config.yaml
hidden_act: "swiglu"
norm_place: "pre"
norm_eps: 1e-05
parallel_block: false
init: "uniform"
init_std_o: 0.00276
beta1: 0.9
lr_head: 0.00476
max_grad_norm: 1.0
warmup_steps: 331
max_steps: 11178
MLP neurons of a small language model. Each row is named by its layer, matrix (gate and up: input weights) and neuron, and shows model dimensions 416-511. Each number is 50 + 15 x the weight over its row's rms, rounded and kept within 0 to 99. A neuron's up and down rows have the sign that makes its largest values positive.
After each neuron's rows, "fires on" lists the tokens most often at its 100 highest values on Wikipedia text that the model never trained on.

L6.gate43:40 55 51 62 45 49 37 64 35 63 41 41 39 42 57 74 48 52 49 48 59 19 42 38 41 33 37 54 44 48 62 43 65 43 61 59 73 50 70 39 33 37 59 38 41 51 45 69 40 58 48 36 47 62 40 42 58 32 30 37 57 44 07 58 45 43 21 58 52 54 50 69 53 78 61 46 59 54 33 46 62 70 27 59 61 62 44 46 21 41 46 80 53 63 40 46
L6.up43:46 53 61 52 58 80 35 29 58 72 32 33 46 37 36 47 58 70 60 28 31 54 32 47 54 78 26 51 45 32 68 54 18 60 47 47 37 40 12 43 64 35 36 44 53 45 36 51 77 59 67 35 53 70 40 48 79 64 47 33 45 60 34 52 46 52 57 49 79 38 80 71 38 35 47 35 28 51 60 53 32 50 41 24 55 61 37 58 76 41 35 33 89 64 52 46
fires on: "\n", "-"

L9.gate1128:37 69 48 35 51 35 62 53 41 40 09 33 45 54 40 53 48 77 29 44 66 17 65 56 64 27 38 68 51 39 53 47 46 36 57 50 61 44 73 28 58 31 25 42 58 48 44 56 61 53 32 59 38 60 34 62 61 31 54 66 70 61 29 41 50 55 62 50 39 45 55 45 56 38 57 50 60 32 21 46 41 41 74 33 51 39 33 40 57 45 62 48 43 73 45 60
L9.up1128:35 30 39 51 50 41 48 41 86 32 15 44 48 37 52 47 50 80 28 53 33 38 61 49 42 68 47 60 49 51 49 59 57 43 31 56 63 57 35 18 54 46 53 23 56 62 34 38 57 72 68 22 29 35 29 49 54 55 56 49 59 66 59 62 55 27 54 43 53 50 51 42 64 49 61 84 55 74 39 68 32 40 30 42 55 32 56 51 77 39 45 51 49 43 49 66
fires on: "\n", " |"

L2.gate907:26 84 61 72 27 32 30 83 47 61 58 44 34 53 69 40 29 79 75 52 58 38 39 59 43 47 77 42 57 54 53 48 37 34 59 38 39 47 56 33 56 41 45 51 55 39 43 49 38 51 54 58 38 39 41 60 88 27 24 57 60 48 49 55 69 29 64 51 44 34 38 53 37 57 60 67 76 61 19 17 40 49 39 39 34 45 35 48 30 54 60 46 69 70 51 58
L2.up907:54 61 54 48 54 49 56 36 66 46 45 44 63 26 49 65 68 66 50 36 18 50 69 35 42 28 65 76 47 63 60 24 62 72 41 74 42 49 52 73 65 49 12 74 53 38 58 32 59 53 32 46 85 57 43 54 73 68 43 57 49 54 20 81 75 56 49 54 67 20 68 64 61 39 84 40 48 55 57 41 58 27 49 48 64 47 56 38 43 40 52 34 72 67 59 48
fires on: "-", " Year"

L2.gate13:47 51 72 50 61 57 38 71 40 76 50 37 57 39 56 26 54 40 54 38 61 53 33 49 77 60 52 18 33 39 44 44 41 39 27 68 64 57 60 50 56 48 64 47 64 44 69 45 35 52 48 47 51 56 70 66 37 39 53 67 52 55 49 66 51 48 41 65 42 34 32 63 45 46 63 61 46 54 60 53 69 68 54 40 28 39 74 42 74 60 48 62 58 74 60 67
L2.up13:54 60 62 62 37 63 37 74 56 71 46 56 40 56 34 54 56 79 14 60 45 44 48 51 58 42 55 44 50 38 57 41 53 65 56 53 36 45 52 43 65 31 41 56 53 67 42 33 49 59 41 57 67 58 47 76 72 51 26 52 60 75 61 78 80 85 40 34 72 57 77 54 36 40 43 49 43 57 52 45 50 37 68 23 51 62 22 44 66 52 39 43 79 48 42 59
fires on: "\n", " |", " described"

L5.gate647:53 58 72 74 71 50 44 60 24 50 31 44 35 51 25 69 74 58 52 60 62 17 54 61 79 39 70 37 49 64 45 70 61 74 39 57 63 46 49 29 46 28 44 33 41 22 34 69 58 66 44 48 57 57 31 61 64 33 69 56 72 67 45 38 43 67 48 23 50 53 69 42 47 67 61 34 67 40 55 28 31 38 44 10 70 50 42 47 35 54 44 30 42 66 64 68
L5.up647:45 72 66 41 53 59 66 41 74 50 36 57 66 22 43 35 55 71 45 46 42 65 61 57 31 65 48 34 40 69 49 60 36 39 56 49 48 57 40 43 70 63 27 51 41 40 38 33 69 44 60 67 55 39 57 54 74 53 42 55 52 43 72 56 80 70 49 42 63 76 83 46 56 49 63 67 50 44 52 64 39 16 49 21 24 35 36 39 28 60 51 25 28 48 54 24
fires on: " |", " of", "\"", "h", ":"

L7.gate1081:41 57 35 48 25 53 47 56 31 52 50 43 44 78 51 31 68 84 65 54 67 40 28 63 51 36 50 55 45 67 38 06 26 70 82 44 40 41 56 62 63 54 42 42 51 49 74 75 71 28 59 43 66 33 61 55 64 36 43 54 54 46 49 50 42 43 29 58 44 53 54 47 42 27 40 50 58 68 47 41 76 71 44 30 61 31 59 58 58 85 60 61 49 76 11 52
L7.up1081:49 48 30 18 48 58 48 27 75 45 41 50 24 46 52 33 50 48 47 65 52 70 67 44 65 49 58 25 64 49 70 17 37 44 42 41 49 48 58 37 45 57 29 37 83 57 60 40 56 24 21 51 37 55 33 49 35 53 74 72 65 50 44 64 53 26 41 05 45 57 40 67 44 21 30 45 54 60 38 44 73 30 69 31 59 32 62 57 74 49 53 35 65 52 37 70
fires on: "==", "s:", "===", "s==", ";", " -"

L2.gate578:39 35 49 35 42 54 57 55 52 33 21 24 58 18 36 41 65 58 58 42 35 56 45 39 62 22 67 48 39 27 73 45 48 58 65 53 53 69 35 79 70 50 79 28 46 25 57 61 65 53 63 76 83 42 32 60 44 44 60 59 68 39 46 31 69 51 29 35 67 72 68 63 41 37 62 57 41 59 61 34 60 50 67 44 30 28 20 59 57 63 71 37 44 60 54 67
L2.up578:37 31 58 63 51 61 24 37 43 58 41 69 36 69 40 29 37 61 85 61 71 60 27 51 63 70 66 43 42 52 49 64 42 59 39 24 55 42 63 56 20 52 38 49 71 35 40 09 55 46 46 58 55 64 25 53 35 41 40 48 47 75 67 29 72 49 39 59 65 36 33 36 48 35 51 42 65 56 33 33 46 20 81 48 50 48 39 53 52 59 36 46 55 48 38 34
fires on: "===", "==", "===="

L2.gate1273:49 65 68 62 40 50 52 52 35 80 56 65 41 47 53 37 36 51 43 61 46 46 32 53 45 75 62 54 69 44 77 55 45 45 36 56 52 36 51 40 66 47 42 53 54 40 70 71 66 27 57 62 18 75 43 50 59 23 31 54 53 40 45 63 52 55 44 47 36 45 31 28 49 57 55 65 32 74 58 43 44 43 71 54 23 61 64 57 50 54 61 67 32 40 36 67
L2.up1273:53 50 55 44 53 70 57 46 58 62 40 76 45 42 36 59 56 59 72 67 34 69 51 52 61 70 58 24 40 36 65 68 45 52 52 37 55 56 39 34 40 58 59 67 66 49 36 48 17 48 54 38 59 50 69 28 50 59 80 47 39 25 34 77 58 46 38 48 60 27 56 54 53 54 68 28 06 47 69 46 34 52 48 30 39 62 56 59 70 67 37 24 95 74 51 57
fires on: "\n", " and", " who", " States", " USA", " |"

L7.gate874:25 53 74 71 45 39 58 44 30 66 40 35 35 30 60 60 29 49 48 45 52 56 53 45 50 68 33 50 19 58 35 45 53 37 65 37 39 58 50 22 35 45 64 42 35 53 41 60 47 46 53 48 40 94 70 12 64 53 45 49 47 43 32 49 66 51 54 23 46 76 33 44 38 42 47 41 54 52 34 48 40 17 54 69 47 36 37 50 45 71 49 28 50 40 55 49
L7.up874:50 50 41 53 35 41 50 46 61 45 28 51 75 18 18 45 44 51 41 24 49 38 49 56 48 32 44 47 52 39 64 49 65 32 35 29 76 90 87 47 64 33 54 53 40 25 43 66 80 43 32 40 47 73 52 62 41 48 60 51 57 59 39 31 57 35 38 55 58 66 32 58 57 41 52 39 27 14 43 51 47 67 53 44 39 66 39 68 43 43 47 38 44 34 35 63
fires on: " |", " to", " on", " and", " –", "==="

L7.gate873:30 84 56 56 49 67 22 82 26 53 43 46 61 42 64 54 46 43 55 45 65 43 48 38 68 33 61 36 40 25 69 36 59 44 64 78 63 53 56 52 50 19 37 47 68 56 33 39 32 52 39 33 13 42 65 62 46 47 44 58 59 41 39 55 57 46 19 56 67 65 30 43 28 57 71 53 21 60 38 39 70 31 35 59 19 64 53 25 60 62 20 55 45 49 21 47
L7.up873:59 45 45 47 41 51 40 51 83 50 64 65 26 39 49 36 62 47 57 81 39 49 58 56 36 52 51 43 43 25 57 41 56 39 54 48 46 68 28 66 43 51 52 43 54 50 43 51 72 67 47 59 70 49 27 37 64 67 48 33 53 67 56 51 51 75 53 36 30 56 65 46 42 58 32 40 64 56 53 57 36 65 71 63 51 63 57 47 82 63 48 64 44 65 54 57
fires on: "\n", " that", " to", " polymer", ":"

L9.gate1235:51 48 42 40 45 54 61 49 20 53 48 35 67 59 42 42 44 53 49 62 38 48 40 75 42 63 46 56 46 36 37 38 39 50 35 43 50 51 69 25 27 41 41 59 46 43 27 38 65 67 55 43 57 55 51 51 26 63 49 73 70 19 18 36 61 49 62 63 82 41 45 27 48 70 36 41 65 45 32 47 72 13 71 51 37 27 57 22 63 54 57 59 45 52 50 72
L9.up1235:44 44 55 84 90 42 49 70 56 59 16 44 43 35 47 32 73 40 42 30 44 62 47 69 43 64 52 73 70 32 60 62 64 50 53 57 64 66 17 18 55 37 65 43 42 59 40 19 47 53 05 38 66 74 41 28 82 20 75 59 39 43 68 54 59 44 67 72 56 35 22 50 42 42 69 65 36 64 36 56 49 51 76 50 39 47 46 86 66 60 30 37 59 32 40 55
fires on: " of", " in", "\n"

L7.gate243:42 37 58 56 46 45 41 56 25 38 29 47 31 62 33 56 44 47 30 66 65 29 23 58 39 63 56 43 32 70 67 62 61 25 53 49 60 25 76 42 65 39 07 41 61 49 46 61 27 32 51 72 44 92 40 62 44 60 51 59 42 55 43 52 62 45 64 23 44 50 63 38 37 44 47 49 71 44 43 52 37 49 31 29 44 50 40 58 60 79 48 75 64 69 57 50
L7.up243:75 25 54 36 68 52 32 58 27 40 44 45 72 24 45 50 66 57 52 62 44 38 39 40 58 60 46 41 37 40 42 45 35 44 62 45 58 84 56 51 80 27 42 69 58 79 40 38 29 55 52 67 45 87 44 44 38 53 36 36 42 31 54 48 31 56 50 35 68 56 82 38 26 67 39 33 45 66 38 38 56 55 40 54 69 76 49 67 46 31 62 65 49 46 50 50
fires on: " her", " it", " him", " for", " them", " with"

L9.gate639:47 53 41 75 56 21 38 51 46 29 68 61 48 43 23 55 42 38 53 65 65 53 35 68 26 45 47 60 55 53 52 59 46 44 59 36 33 41 55 30 57 41 31 57 24 51 32 23 92 56 64 64 46 59 47 70 55 49 29 47 73 54 61 34 49 61 43 41 42 53 34 29 58 26 56 21 87 23 46 35 40 42 60 24 54 41 43 50 34 47 60 48 85 68 37 33
L9.up639:43 21 58 79 64 41 53 42 37 58 55 24 32 34 39 55 54 45 62 49 22 25 46 32 74 55 44 49 62 35 15 47 50 43 58 51 56 57 18 38 43 27 62 55 61 63 34 62 42 36 59 40 74 52 63 38 39 37 52 67 47 32 42 42 40 50 61 33 55 53 32 49 37 30 29 56 35 45 50 45 48 57 58 73 68 58 16 35 37 17 54 33 58 69 36 43
fires on: " with", " With", " for", " and"

L2.gate575:47 47 66 60 55 77 41 53 41 71 31 51 28 35 23 39 61 55 38 49 70 40 41 49 55 58 58 25 43 39 61 47 36 56 33 49 60 47 55 19 56 28 64 54 41 35 51 39 30 78 59 41 16 58 44 41 58 52 46 51 70 32 24 58 52 61 38 52 69 63 42 45 44 45 37 42 30 47 43 42 54 17 78 27 38 47 72 67 66 34 61 64 32 41 55 72
L2.up575:53 68 55 23 45 37 61 53 71 68 63 46 48 67 57 54 51 59 44 29 28 61 49 43 42 49 34 54 70 60 42 40 43 58 43 81 39 26 38 47 72 32 62 95 66 74 31 32 39 23 50 47 69 68 48 56 61 73 47 10 58 58 46 58 64 44 36 46 47 88 77 49 55 55 49 43 10 51 48 74 33 42 12 19 67 52 32 45 43 50 59 31 61 64 35 56
fires on: "\n", "-", " ="

L5.gate286:55 62 69 42 49 48 33 14 71 50 40 68 31 35 52 37 42 59 56 18 40 25 51 50 54 70 72 58 32 52 53 64 71 31 61 62 49 60 29 38 65 35 54 58 29 22 34 43 35 63 35 46 64 75 68 74 84 48 60 35 74 52 42 58 67 25 36 38 57 65 52 49 80 42 53 37 79 52 43 30 62 20 51 46 41 39 35 44 82 72 63 46 80 75 59 47
L5.up286:45 57 22 43 45 43 30 28 53 50 69 59 71 51 50 37 24 74 12 35 66 58 38 29 61 35 30 78 36 60 50 50 67 69 53 32 58 51 54 41 57 36 79 16 32 63 17 38 51 51 29 38 53 50 51 29 50 60 70 45 30 49 52 21 49 54 48 49 22 29 26 22 52 72 37 67 65 47 39 63 40 56 63 46 50 76 55 60 60 48 39 46 46 41 33 56
fires on: " m", " |", " and", " +", "th)", "–"